From a checkpoint of a small transformer trained on Wikipedia.
Size: 16 layers, width 192.
MLP neurons of a small language model. Each row is named by its layer, matrix (gate and up: input weights; down: output weights) and neuron, and shows model dimensions 0-191. Each number is 500 + 50 x the weight over its row's rms, rounded and kept within 0 to 999. Numbers have three digits each. A neuron's up and down rows have the sign that makes its largest values positive.
Before each neuron's rows, "fires on" lists the tokens most often at its 100 highest values on Wikipedia text that the model never trained on. A number after a token or word is its count.

fires on: "view" 41, "structure" 17, "point" 14, "struction" 11, "ception" 8, " development" 5
L2.gate530:471437460495511520498493457440482542499519580584463455566473565585513486571532583529443527438513514533490457464526542504453494482538480431502494533582625528494479540560468534509365526524538546438483561459531380548506439618498539419479467491457446530514533475461474508503492407573400520495630483544536423476464498434514477524437480504559503590451424581574523557578478479599496495515511498484486412465605446528502469533484485430563484479479445557534538427461527501463485528420489573501502521600461494443422525482431499496445621579513482565529546423512492541413515429560420467519
L2.up530:439483466474522449563532456455480551549530524478526416493442437502529477470510582491447570456553536541393521453445506503499507480415467460486506485526584534457502550520359442498401401552472526582520451514529496507504477518483527431444541506493529461501466583450455478492479563550490473578554575497557467462491480501507531464441511451576574528498474599534536508565466405508420451556475491416392420449559529600497490526451546401514500500482452536455506468544457524466465591426560596398510486512509563421437394431500563387537515517531489476480585525570496530509470396509519443609
L2.down530:480589549453517464461603464457483528571556476427491466538457474463482443446514574503425539511489469503432597440495486525521519517369499502500492547542543604463420496528380498480409460593519418572569466575482443532466502500533412546508490479473526468581477513536413500534447622539487465538461498461504570499468475533552438509464485531520492521514565426471483448567432480491457482607436557407484491393485548537437518523464564488550534483496443487531441398542435509505498492499496488439493571478555532475510483438652534490514529514475492365495589503475506506599464497434593461568

fires on: "l" 27, "-" 17, "o" 8, "ce" 7, "e" 5
L10.gate551:534504458535475573496425477498523546530500500523505564433466518569467547484422568537513408518481502375578497420411438488514455450535525562426467455509461464499542501455398518435517543424496530510421545513439623399431422537532509529449471394534587540551466532437524540527520522560399560426501483484451490533452490378516558517467522481458472538526537488449472485467544478559524503484423554483574563477552403376544508479505488570495536488517492575489464567466493463468535604566443484595461543472444534553580560535501503409501455495429388533488469418457523505470532568459436508502
L10.up551:499529479464518529545433595447540476594507541440426489535500548395604644551491498593429506445484549415499526503520587518540522490398522514472450525487503482466527445563475438417437450392487537471491487572478502586487499418509418476583518486456515567497406500527614494437472472475540481537495525409545483510462538518413558510507536473554447407486543427436520479549614532528479456458538554598553490530475534452512553500584516536507483544507429575519462500547462511478618468557477503449455565514507442567509514526460485540460461459458362442558436496486592505492451488530483553480
L10.down551:507457521554521446601470453445470475504539438510539517474489463459531475481562515602476498567498550487497573496553518442543394544480466472541523580486494492522479412601524466592483530551521508544459640482508492512483431514484500542496558488498561430451544543439459593512462530469516483576545494506550535485553536628483589567468400456530519540476474442524449451462482474479504489498511486484461495544530604519507473457434443548614546565420527489551577404547430466525535451278516561456505500455503540443557436499476419567396541503546523436483460483573524526578550517490535519498

fires on: "o" 12, " of" 12, "od" 11, "n" 8, "i" 8, "e" 6
L7.gate611:510508457596425562481416463465522517496542435538478541529485548564477489580536521555502529533551565547484500487499448478527549353486474498477431461496504476533577541455478509553500557507435521501457588472580536447502440512477526462425521462500440574475516408513567493560526484512466481392484465432434446576436482447434484501438473521532558450507447432500511532565553528419541470531549489538514476449458511428500559539639529523537344487490546507466490483530441471428522428544499534570527497633425504530553502512554523554474509395472449407556526414606544497430496566576437524405
L7.up611:497600502476531464487501544541467498539479559508516491554467495482541645538524501572580523486478513387479417486508512547594453518549568488479455537500545495522465499513531444533568439545527484446475560548511517457425491468525429579514495665423517505547544514547506465489582517504526592455561499458512536530490427368533568548433432435475555446488449454558494539359593483456497500512526565484555436517427454366492511532537534611482487533451537522505480537476535524474520452570483540619507510501427438428576438522529522583467506419457512474557525493430486442482501525494519461392
L7.down611:537486491454446590464498496539466481553478456463551440509479494486501383456526525469499503508550528500533513436565458502486436456492433556522568454585472460530434487535498517460477524510445428502447470386485488457532472482418567468488504365456630465453478454514484543433417486584538514519483465479493497438504459515439463525466494510562411604464561500469506485520411417533550488486549486508604406618463487590450487461454487432408553521498478546536515338537492432454491412433461425396564421505453498473375543442517529492554513490505467487460471483490535574438487471452432549557

fires on: "st" 29, "ar" 18, "o" 15, "ug" 8
L3.gate211:555513533483494518550545538474504483475530446520477453516437506613415600428564528460584550464545522482506441469519673400502542501494525478543391547552421498434579529513453491471521500457452508599552519469554473550465500458468554466411469552429465528534485484459521561536658528476468508528459590536529532436537432566512476469501511592572544434577521440445520562420486490441514497446500499610565565423535509459565522446531566548450454560534447506476414515486514482539552551490576505398462582530541536516526548530472526446451520439434475429507530470504517553534528478495568428452
L3.up211:515425593503413421467509556526405476459481518548481497550503447542612492544447509493478475522404580501474529562564498555454540551479502488452597556521480450440509492508384517491520546411546511528465447545522593615577377489457518520505437498435470525438558512447481548399443502445549489505531454606443463541394545556477505595503500512523535531532568525494438465547550515579445534583414527399429561591497534357525434517477505511505512417534516419458441489500458445494473520479465514456503528553540470451516529464430533428522464553492429565507512519505522530498473467503475485609
L3.down211:539544460408561605502541495417518369477511494461482583480547579448481421501497508562496548500503511459561445523475514547511513472469471502414491468517453480539465450504494501583486499478547428560421440350467544490582637558592481488436542418504484603571405495565496488467524571579476557500487523498535454537487397508501439581385470497443471496493474514459490500591535505495538556466544501534513481476556455490506496431480511465609476373465449491449554471398578526428490536510523533477453458444415504489514396530538491572522512495505523475492512544480469478387552468556522545567

fires on: "or" 28, "o" 22, "er" 18, "har" 11, "st" 4
L3.gate514:403543498510404587539553461518432485465525506491491609511435505557488467414524404524658447577493488527569500480400442499429449570424541414539418504501444548528541540479433490556479467510463468552534538485545496520583476438480543548514484491543439550414588505449536572542490618451564523557516494396523474508507542456498461475553523518458495503550435568520527499495442562393456445506445529524476584508547520454566568441501552542476486540467520586464529498566525490543448466504400547489508575574524389528495532602516551540498520474478474533535509460485570574583436571464508464526
L3.up514:522468562424457567470406445387553486488460631518565568583526496501486558512502497519507518503551574522513520471481412531518489429458473492465593636531432469624501442505430545418435497460474502552478420524571467443500466487436526487542546472432557461534573489475596509557556597505514535516488606489451506505437494517485421515460426515456409467535471511535445461553499526537508593502408454457502490494465515480525525432472541527484486500567595485479426572468498483552446443550455464526473562549539488455522485540531413489481560429544462504541441498482547365523447452533573511374
L3.down514:532531472491441488517637504452558481446407502578443492529573545569459436500409503479558542562477485479448472530564476433519523537449553468507492592552481556455406492582575584602493499479576580514422520508478497619460466462497527463476501468462526511647527576523525470449509518540471440433439542565458547494467452551493576611464460543482525433516452442442451526559497428492519519478517505481416523485502498446588477550448453475584495488504469454387483471527472550544451580503456553503483467561594425494516522493512479470532460497470543474463390540442460599414484436610522510492

fires on: "ter" 26, "-" 18, "u" 12, "s" 10, "," 4
L7.gate544:455526468478585532486440488482443551517398567558407533587542526528535569545490517520474478528518551503465515539436499430463494628508487553526455490552562484456573429537537481481468536426486458490522514435473477536368498477495457478458350538418463538507603542494433548447440473456496488523498418489552493494475425399480538495520560440596474498451636518507545588494551540501531492524475526521431499474554515501544503492533470399463384481451515515518493476438489468500485564447457444501469430543477560476575540529545539460530597491431504502464588528471428538493639584407429552526
L7.up544:573493437521411407454513553517476580457522457540498435526461541510527505450490511562433634480602491530468500444350494492508537596424525567494540604612514525487573512480546477485389544473491533545547497542461418525488486488487560463425454566384488521504511483553479543489510505543501531527554483484526494545594471454526562477460493386536508607397487547499472552471428476561505513496538530647496556516526488598540480566475560447539428502494546527582566501528506445496513498489520549474480483582452497502551479468480505477501553451451471531489627468444488368512546557489433516529
L7.down544:542466571439432556503515534537576546444537462488506581415428501448513550478530474437484601442469437418551591504545499548512453467577436597493444488453512479608568473499517525597497481577579452521515499541546522541528496456519539484628473470526594496577460443567474541521522504567546421526504487487492435533504505492515494424516539548437438555415442563578447416557480527556555523480433561545499408478522545439429475529458535517558567454583518494549437636466515515498521410562508514501546486402554448509423514410506526471476491541475513509504453410576513468508380474477519506517

fires on: " |" 48, "|" 17, "=" 16, " base" 5
L2.gate416:556447454473619505475517446520493473465363487565444424521528432504453495527578508586674509499586556478524535480478610541572520413613500502428509451546489505524524465542502488559573430535530520533482483449481443468426494485467510485489513493522456573579441490503468524553453502508409548478497530515491433471547525554599475530616433580509591427555484565517487593549522446451604488466580489567571459547416524498475514569437502456429564494552506514486495478473507504454513511494463427462559517449503461526396491600546498509441504520526425462574458461486463492495513499399482561501
L2.up416:522595400435463505565497460514571466543411450509406510460481484454439452590454463500405532519502519548670537521451533498560505433526505515585531524409489479530502483501482555508510534513442509548530564471527440436465482465522511535565484444569444560555518533472463533446416463494578458534527517468521385498516591509480452455481430544537461504544498525528512524578558495540505456545494511520448440494512461433490471543491495493524502419643530511581477521499479541576529424482432419575560475438447517590538504511574413589522538488482569476592514450504489487414651573420521458476
L2.down416:448579431399494507504506534482449485498437523518471525480475449440477526575466523513558541408568465526622326541474466532574495430503490498532558546480527494526500535583512491535530480514447477306499539546594415487468479498515536495533513510543483484521548498515456500494500479507461445471412501538568439448532531557500542449509551486471477424568507469484524557492469505523577510436530549490533408485485501559452437473473498474424431538600387538471456655485493532538512457605513417564516550525468594495567508506546468560513572414501509462517439482401484471435507604477472451465

fires on: "ed" 12, "ly" 11, "ation" 10, " is" 8, "at" 7, " was" 7
L10.gate296:512544476417418519403473439487590494514506515473571449512599601456414563489614455566598539573548436550376484547488529488432469522451504476493510476550504529498485504574477467579603518531473585454512471487474533460443444517497397499438523531449539528449560376504512557447436542486558545495512510480476408464481537410630467523440560486476485547471448446488488503474520554461479481487543528475533505591498492396473514508601445518447438482488489591572439491505560552449521450484440547543480445578514550482445477514501567385503520502461559548458534452515593456412446507484467508484
L10.up296:505529486436504436542496532373492448414451498434554536512463458573495542508516518485521539509479497556514555488532542460588442438472540487454538517466519472510461462461595450437555481489471418476497579498410503541565518468425400508473448523542511561621468475522505419538436469546485489439559452460490434557509480490519532484510482453553498555436473576474453451462543585511585546526550421480534545553457468376516486529558521544488518517503544501516578450503446546504502515536501393527576445622446549546457563438554516505545438597471599596441506533439500593468576502452542333510
L10.down296:510516414504465481491501450453429489424529522468544419505550468485472450501518620508509529427480464492471445485512474518558451509572530386532540558546464490465467559541531483434451514558485579522548562445534487550508568614500528590435431411509468376506487540437450470457492523557574447520517477526505480492495540497517493559496487498533571400487415570500385383460494511495459509515529507441473533421450551499435595504440520494540437447543655566513447355560487496547528502492534475492399556549548425423530498518552437545534540466446520497581453529567515448485553431572496473550

fires on: "s" 19, "er" 18, "e" 17, "ach" 13, "ing" 9, "ist" 6
L7.gate166:531580439484514514425494496478488499485476436386450604554456483471493470596459456498506524484559515517486556460404578503482389606578607523493512486423482447481522544431422585435506443522583471480472566571494483459490485573503520577540499551445446523480501494489524593523394517460566532484511522525542445585552529511551441507496504497561598515479471452482507471493528417501597461482551492509520564504601514553479464511537507430488334401496502456527585537485539532499467576418539493488383491529468440474503540540539518519499620522520483535485435468539481552408535404462515435477
L7.up166:518573479467522551468409542593438534499477487436464470484470484508510520549529505462468532543438475608469522452486463501597569484581626551538446518552497471602428384352500480601496558438475457494421497544420511453533510534444491568392398497483519566542560499524430522439505491455498603559465520432536531475517470530460502484495509501420535535487508526465532501485520468420547413551498540493509481447415556483436536480466462422534529480520421559456464497460490469594413554464477489531505467485419389437556505535484524498480634545573535484580536482509462564511568563524482523431
L7.down166:456525540566518477550470389451493490572425411475564525518505576534460561462501486428531483538477504500598517430410553474539462492572472533522526533493510490543494492474539386489486482569480461522448452483455497468451522513450547451740474503501437532494480499460464475401446535472498473504546489478506582560506479455528481475499555456517476439540568407517528460412456501538551488445550511485472507451585494571486537514510474621461499476546469536606525409461529515568469577625507489524471575560595438480498484478539500494513483376480502550430595458460561448444535486516401495441

fires on: " would" 17, "iz" 12, "nd" 10, " second" 10, "et" 9, "st" 7
L4.gate319:478437425430472460514565456545537471498524410621543484622509541452462504466432463549433428507445463479586456456441575462519484485510517531519528463517518533521604467569571454561547488499483505514516538459454433436470505533507491452525510435597452533489494438509544405525503473482543444510472460567486481501473395363554454452472535558543517413504559516509548560451537503503579589437536507460495617500530455490505537494538519531451462470403469483523477456422626504449508462557474414516549436502477603493620513509439464501573574470553514575531512427563483572472432481553447591507
L4.up319:467596470454604444459508471468455554431481571548546481473496541532526578496452541488527474460537430511562513429422415540558482551547512501598563467520589525465485448467479454525475421480507501468507578448451567478472483511562489454495483421564513455537521478500624476422510439445565401478593476549460501514439424422535425481531646457589462550565521487496478411513504581593471514550466596477456489520485477495504483519476464480428596478602525418442536453471491487417502430494396498564475500605419481534439522464452520510569560540502553536432479474535503547495554468559534505542
L4.down319:552520487469482518540547520465538596533499562448508502481497485578507447466424514475517566440550486442489612472514477486542486489455550486547563541473514534463461527546535510581485455421464377535431550511529612450530514451552445493535443492523489416431549419501564500528418535567577439491604455575577543420544499439479448541466494533514444484581453448440590421467469520522487563457467468462432551568515538592497509468512479462544552528498500468542521365440469451440431478389499524484526414525414518548412441393506462589521480465525533526401555539540549521497499514557567441576

fires on: "c" 21, "z" 17, "g" 17, "b" 8, "ition" 8, "pt" 5
L4.gate335:552467493403529440554490533438481496521510409485494536533466517547511454569461523546467446497472534453515473491498539463419454483468429398483441498487448467523469549567479465432463507493463493548459526527516420459603550451438508539480429541481542425553575498464512510514465437463461494496504536483490537488561519461394545494372537507478511499403492466438465506495539519474567523569633450570514469521510492457525380437562471447489484556444554446561580504506520471535444386481513571365600509505523517461534485614538456446410543619432547385481386459529426492496445513548491514442
L4.up335:471516548519595617521520465557447547570394498479544579467457501501563470478452604531479466449486455569533490442515519496640484455506424480499513475592499497490506466529440501504500401504533423539434511502517499529455542455523446480450515471490548418483526554447494532496479553541413426576546472445484471557537632470510436410464442549514529596514494474493446496650572433529470419489521570463530436489474447520550350491616496524430542580488492567477415461536483465525430453516424472507489537449426541526461510549485515520550485517628528463450414517485479526494475444488516479538
L4.down335:469495577516499423464542462576382569440498441508480465527444519427555546466482455496476498527546398453507550530604501556534505527466543369535526571436519542493447443497480521449516513523496440557519468539472434490524579471459424522552534549442478498430516518505529474573368453440588575444488562472564578412490560481415511484439390549453404501484410507522533519512447542528538578579563496541567485562443503467553558488494460500598475407463450537443506551550550453475480447543485501519517464467589474414535469426543466540528439449517575474501598567518481508524452541569563534460

fires on: "ly" 32, "il" 26, "ed" 15, "n" 7, " used" 5
L6.gate565:561458512506495578504451465489520521489542467463541475559489419540387568488497440460618477523403416443475452485431467522504489427546576513534490453465484581475600524514468471503570583562494542485451487459552551462456440611502491497555437512469469445576466575452576508538465507484439495560509417538503422509489492428498492542466446517469496462588543489420458409563540482464551515497601441524479494511534503552514443557563516451468566458481595518510489498565544475536492409551474439571533404491453423560558458548562480436433494469435527478473519424502593504405543558589522473641
L6.up565:566517395477470464525522505433540634526470461464540528461503550588487439411485496506448417409509541496484469500520485486556423542483426508557575568431470522561585488413563420583499495516570385519581496577449465485508537511425440408470545533509499540523604458503520507494475448512511526628478461482506447419541505502401435439503495519554451502551391524542556454572503454507534450496452486518565511515525459455465555502483539547467520562539516490430463539455543491593470525439452483551440502459498536544468552553559535453541462607536484560481468489359385560473536524535501422501
L6.down565:420473444563457471473476536585559488452507533543551540530446535562539508506534517556425489448598506506499357513438571524525432525597457543461554456530458460460482462582490528597544522450510524457558390574482480525446492548517504525511531403551513469508584510450538477509549528514500624585474532515541572506530602479479473543430599455496542452465533610504512425431410553516534471519493400389519528448535500517550498524514477467484532475630549511561524486511402579541539504515491389506467558466549474507488450537504518571487492533540500491562544568538590491435526473403505584546

fires on: "ing" 16, "le" 11, "er" 10, "mit" 8, "ling" 6
L10.gate291:373513606505548589468468453474467497473493522570499485577553518479465533503536545641422491498530523506428477464506627408488434591540486525536469480500400491489488460541428521512534387519513511484524527477497512522536448494435504592484487514531487535508444496485495486579461544435392519463525512523561419527500462603551508398536495528543509530460547500466491482501587549470454471548526443458575468435492467547558521563521465366488497532486521509480464393386516564570564510450477429454437441600430504531476555431571498514504546561488505461560561426594479569502536526504453459600
L10.up291:542594504533567572384435536532474512470486590454537492543418547579559505516508476517485548524438576514448486537514444436557547532587519510484497517501580507522460550439523595438499498450456422548610413522447540446482519458495616437543554511487459448572449458435557395615415467513471479509452389461597547489508464450475484479492549591587531486445556459461601556552507485477481467498510448530481476524502602527508524443421526442432552569517504594512542505444462506559569568547538438522590548524521472482436531495456500537463536488473573516496548473476455601490530461481555439503
L10.down291:458464460578479563588507426535549424504474588468390551600558429491407509499495480498535477525510464502449606462470576499521495441527525585505398489364503433548602552516491520558460432490618466468511626419524475495561542555447442510518474549532501533435529513551478562422602547524405457452430495448458552593574515562547507435525440456459448430590502495522520529490484492551480466486558519473591433494566444458467483484557477550500467505521475533508488479506424557500526468545531542487551464559528537553560551371509494449451455488530468515571474523485516447556501488506569546439

fires on: " and" 25, "ic" 12, "," 7, "ive" 5, "al" 5, "ical" 5
L13.gate270:490521500525486503518453517520530511493553469469510457472508496439468490513492540540444462505492396574510491476446492556439482459500501520566409448506503552549562431506478515431524448445538559454554471458475429480611471503504414510477494517441480491396522625468476521507412501463421488509511470523500419566439556569439567560529555596355351467480561511446504519519527450505476519512476451508581521449454396419503613523584544448534542579436478461581482509537467492472433409521503626503587392497452453483575569459494464395460529459526503480464541457529486417515561493549499455447
L13.up270:603414451530542632476451518514567439470458481611498440423511531492606514509531498557417555498485476517433472503498418415517583436609493501479388556434482466562494440414535471456483572566458517491456502511440524447517499526558470528431564418567501382482498447517529494436475426507585428494520517498522551544535515551464463515500514557499571495481464420479520451494529560526483520509520589449444587483461533494431444554529562470530538556518471588541521444605504520602528486475563539478453406479433495470489507549508432474487536433458625517445545471549551496569517529448564467461
L13.down270:457481536546515441622498501576476497392446519450506478512535504508512419447455559434497533503486524506465529510520470509511499521574392545446530442480358528472514421596539487469492533479538517445474463550423525476495529416584498476496527477449629419535474493548496477476399497473599407378529571443458591469531447533423450533493442517536587533472500541505410369432472535524576509371542474425533461436559586458508468501419563493457506482543521450465485539485444553522468551507433560547470524559445476465485549599535419512519501584460547537489461524534519452471490478496495539475

fires on: "History" 23, "structure" 17, " development" 14, " education" 13, "struction" 12, " music" 11
L2.gate357:486484515556539574567534507493530587535492442417485501544463579547582482523481473520498396515529504554485426474430481469426490493466522479549421439530453446568593451507413392495469429469508505527530474444496437504467531517470449474484455590433476471445472464480417536448535556586512543506624543461561455528453528502551479506386419558493576544390472534504529419488462518488512516485525491584489519460568558554475461479513523411554571572471503625511477527491519566562457466414455595498400601558398456570473508496506561480492516522462559516504515444536505586455466409418465464520
L2.up357:466497559433515590486480546539482570475529476469491548589532572528502443529495468447454468459577457531619543479493564443536404528538489598485377614541450468537561524495490397470486497525495522517544594515550506459524529576519537405564483512540487452559413505449476545476499453563481528502553566582520503491560493500530511512479489620489548570492429542520457444500447435456559544537421458491499562419540566545475444485453515460492609555486444550512506443485574500602535442487572513491475593511452538525421490447517497513477559528494528542544430454534510587524372418515561373494
L2.down357:558507456555476510517607469537555540500536487453507551546457535534566474452469445460425541476475451525517430482528547549505481480440469562504479548536529579530448478451474437495480462564524494584493520499535480514510527525492458552552496493507561481469486503473478495439572621568523522497530569504561490448448508611528477485460446470483540503496486507578486472483414545455481553554453448462449540434487554529413471542458480562595561547532485535582499277492485521614442490377502501498506544474519496468491540320621463590502528524556543553460468484486485582451491386470576419501

fires on: "ic" 16, "ction" 15, "ent" 13, "ron" 7, "," 6, "in" 5
L4.gate239:407480393634457540489468553433480488583540524504495523474466565498472438520536513577458473513503510482427475470459486521585540555490474508493482476494592559556500558506444400458477470401512530523561457546531516421506405483488476560511520459495469474460550496411487427479462529480436523516530465526541522475514523488542523557484534421488501524486559479438451522536583443534587610500554402576516483605536537516475547498465373542491527512462527543522458507546499486470495467535355526614513555585466516498538569582629466452510514513492449541456455456539588531557563610436425451588
L4.up239:435450466542570520597594604502487373611465467427478490446454484542516554561562426461439538508540507571437479382379462572519617520475390491507576482481541461643534490481521406582420525522522574507462436535445522469516514511483535534559502486538514549457561533464519506500471443549486540550579504487514522434504508501471517515555562464531475465431487432572381483478507448508441525530480462505485470482554551472500487545467469587510529421477555529497497439539433502541522431470505442551546558533500468565562524499564504498589514618494559544490463524555501453440474491421414530533
L4.down239:459490475496448423533495556630483545419397502589499416546512530508634463453484540471550530402544460465499516491545535481418526468525522525439523478458419418486393500531475450597490451591532525519454473460581472536505592501498516533551462589543585529534520536480570465527549504528617452491472485391459558483533514561409454475530398461531556449461468617466507449483480537475561379434499506466585488506358531564475499436507489512541537509558560519503551480526540462555482489548523511542478452489433548496493463539448536464621443491538517488504562566485454488519522561464543539472

fires on: "L" 19, "=" 11, "|" 10, " high" 10, " &" 8, "\n" 8
L2.gate408:602470488471571610475637547493563465452522524515533576489603417557527502532449500660538544556521532475616534531423495433477496468627483481558494522512416496515508477550470548523496540490506467451506433433475540499424512444468540482476446548571536570513489468512522469517515526544521470503544470470505461525468464471492445520537535537514444504564466542424484515551484568444565616514543451537576498662537494522430426519559553467484637471588432518519532440518520503511578450492471436502414513467497492532519467515414481472482491492416529580558517490515555602527562466415491460505
L2.up408:600525471542518477527503471551569534502501530531507539568500449561638393512539428558501431518572489462498506495468476561533528527526460444488518495385442448510539458487559392498454600458506472492468619468542477443576599489549532523543447484543536470479517513529478534424541511440527486450576511492518412383537540493538511569537452529468523525462470573487465511473544448524545479574528500467554557526461433461488504456354456502533559469552482558571554508527468402487529597503429530599586604560541510609479555487586418539455506590431493470533472500575479495479510473540454452544
L2.down408:551509574402500537513585522472572496455514589485484573451554432436443498467489532576494539392569514494568527477487403637533449447525540477518502516554486542596427515514475506541515513566536515491482463505484525479425585509485511445605511526527497531486593485419445492448465553566467463588405509386482515544411525417503527509486516525444464446493482509459524618500546536440549561484445555524561501515568488580443434476516504485439522430556479467504446470530468550455501415426520504400380500507490526521588574514499541575503451447608511519484488517528553553462432584477575509428

fires on: "th" 40, "|" 39, "st" 5, "nd" 4
L10.gate589:475482500456509451522501428450447491461430579597502457542540485497550447492530419508596528613539456492541540460473496505351436467451528554463522446537633523521506538531516474531446438567471437506470523373547416500534446525519542536489429488583531491459480575512478454629492448445507520473569429543545470474516481402541435470536518542618441495450521539515448462425495574556535514474479502496528538506606464452456451542591449442520459525464557484479424462432499473489479533417537412525563485433463522554547477538477545545514484430448589571508479468568453497442429465409465512435
L10.up589:439588496526536441550464593435453515412526483596446476499420514494549458490464505482544481501564455514515623434449552576457548482436523540444570513484504559486435497475470561557538494522552541459522471508453503561518498504477492500471541471513472527490549500465599528458464458458545529518555586546592558420487485481501469519529525504595600555504472570561538449542515549529570515561576402432549428525542474551556586474573660467447508500547521495494525452475454483587492467446438479534510557456506373519527551539493443477439544486473457512532533403521611500520439421503456653459
L10.down589:475522498558541530499465505535496478535478526498512486429505517513454610547437526339439509537471478576509479550522432453554536544524476544549552540507416440523533454485523436549442643580536393536525495366449623462481532392467513527433552560499581474540456487532439544461525461456495464499430504486438545444603467532512428515581576474655492520414478495458464467478506420441520496445569481463541483499465465506525597548524505446536505519447553456507413378451505535469546383497453531457458472464431456488500443498464462524567466521474440515506528531509484544534492461503470493578

fires on: "tro" 18, "me" 13, "co" 12, "t" 8, " co" 8, "mb" 6
L7.gate74:478466469593460491458444449513522489525509460491492371447530542433536448455488514540528519535501413476480442505500506486407547483420484408426446519583484573546535495533560344608425583555556518574467411501469435430549493456549435551427477502542356606532558527534498429537517480471437512400536500441467458444472510417462469537499510476536403426477504511514514472469528527485484436540487483452524494447568532510573466497441541463505501514471537594546448559504514596509531554548572522632560482542534474556520473548403484554433537470395514473497527530475471530536488463555453495484
L7.up74:486494495491527536564514483454491478543449503473447562517459573454469441498495553442506605510440495518455525465401489394516559534449496484536461498456414555491563565570517428487484426553494539480538552544610456412522549477461479514510507659513467476497453537466521401540477547480463455493550471436467572552484480491512634417447508484519479442447473524428511574491434532518477502443488550448545440507458358471545457450578557498480531482563476495566526579559449458600471466491547553497465463367497551543527456472465504582437475493510425567486472531448612481591515487592430529429
L7.down74:452498565483555507430506564593445516533515450494513573496391497460600519531520478541373502457486486555522483559458554571495461382400530562449472499461603469500508519408474555482441495532558548458508408529546482488533569559457464507370539442515569422539575572453516575442479488512454538470527447534452452532428361490414424425481460502471479561523508578517475471552590486497528530599511473543506494514510498455541348465505496512458499460497425537429469439465516534438546461439543525503518441515532455553544406492495516510481557495484523561561540436566428596509513534494478528485

fires on: "c" 24, "z" 11, "s" 9, "il" 8, "u" 5, "ct" 5
L11.gate118:593442452422518538536379457442426521491562486515510537517495510556460470608511542541428503598563496522572424561482510494505434503551481500559523526437594510481483497513548454567528508463569445453521483475497449533517487483501554446479464523449400540590601483511542517602521483377452451480486433557583447526434459379496435499425470559534484491446557573498516566515492496426422503446495486540598397626575456550526396481479388420485524461447497503466500506559508486473502427484495396414467508520516534515541449482546507506572494527491431505509507498554502463410558457468458506465
L11.up118:578537508505537499581490440413483554411429462532543442464478549441646464522459468540445484484441551445516516503394514453512504432446462476467616467533582623515492415455457543515482414551422439599541505463506464491503498448556527479508479577456506428436499529597520521500459483495472478484515490448559470482536467444434519610450483442469478586486477541532478516495519520633545515515545472487532499514549618508418423504610553536444501444527462488565470503538405472430493545511469468544547472528478519525434474484520508568464527592544597410503584553480426425528470524545451548473
L11.down118:500504511435504535437457453555467556571500414510490469514554485459491512568410504517432470438578485348458570486541560445442540474595471544434481453602477487556455458491475441474504505485452582526621468556517376473523451546456480560604435506544587498520540510495464455439522530503476531453506432583549489471505521443420437497538407497527505617496490548593498566513353536546476537510434502443497487504415530495444452490478491514492491360520392485461527487462492433484490427568528409420471427485511491601549523466498518518525495471483484507415487470470410505522503499545497514549

fires on: "+" 19, "=" 18, "-" 12, "|" 10, "\n" 9
L2.gate470:462471495485467532567481452350517435443543477583452475531500434571491438479461503559517587623488505469530559519539589463526513500503429449498516605490473511462443572549458435541454522483459470427481493366447564477481490480438561611528550556548486482482494458486550540475513469471590395571456479517426458465503528395536438550526522554476434478539511462480448546545521530498504523546565530434471455535479484547541507525382489471520592492455596436418511496501481571470589572403403491549421503536533545501547512427522569510481525529507491437556510448420481507460404518415436501534
L2.up470:553522394477576519495484522506561520532494489581402520548493515484547510527499517542599594503519535495632504556409526518606560401527486547468590545516458522552519482480562485527430411489503527558467543576485536490492489477572491413523449477512488467541463549480546537423433488462431580494532507475481499500556479503504528440539588616469342495492488531505507495490500605459549537496541437556608535530476448479556354525530496502551493507610536507461463469498422550562605422562447490474527475563498541511421590502563409539510571517483450460504484490524481520506607497511507523429
L2.down470:439425470487521556476516521556518494521553484501589529534582489460563478453504480486510592481610486521494602494530407464531520478534485440497474527565461425559475440446525561454489552552442476456467478534620530516515498465494580529566483505547370477497387416494544425447385512533467353503564506549490498551589403527508485399441514507504497472579491432540475478497555519526518517595497457568450502566490465547474415501381467504390427452519466500541468440562508514464598492502551467457482503602458549596508548444556512513486502401466475493559560428452496525522522476544524500524

fires on: "u" 21, "ci" 14, "lu" 12, "'" 9, "ttle" 8
L4.gate268:370564524511563561600447614404569498522502407567467540565475504501524485465493511576521462563503507519529460505458586522523431521560512475536541493494592498495572528465573459511466495565519464445442642433527477562456524414500462516501399549437395512424502523469493548491449558411475452551554466561484405495559472485561493561519574546501443427385583486480521596455543492523404501467634510429562479494425486428444494546513496500501447504436562466459458464588520501503513545458551494576481439460548508519531503544453447491457506475556454479505438506467439500454510454452512547462
L4.up268:436524550472480402566458561406497546548520439569475457561474583470528479515464513455497473479514558463550460476541583515533461529491428525631478521514532401445536472440609415545474459548420515409452579488554528590509602442506509544507454555470468562419572464537461481493498572452521402536555574537458520488526525488565509545607508525515545519468471544543508530429433560555460470470498517553544568453445477496472493584482533529513493494323564493473510470575526478543515547494503494492529597560500453475519496509522501531489394565581404465507522458550463480534557379484541558449
L4.down268:489486561499457359511508540467492453477493507445522499509451373465527526494411502452460519461530581428594589503471492546494397482466508471599393552468474552497495504395526516491548454542551500568494488542484455524496592418545538525449450573469520507496580467584466567558469562497542451567519597552538468423499502416591571512497424503541470422417478485560565547480479533533401516491533489430476472505433552477404489576463484533536461577441425474549571489538542491508535556522584495480555500555570496490528502404487507457543447524499422442496555482445416465474587452586506527431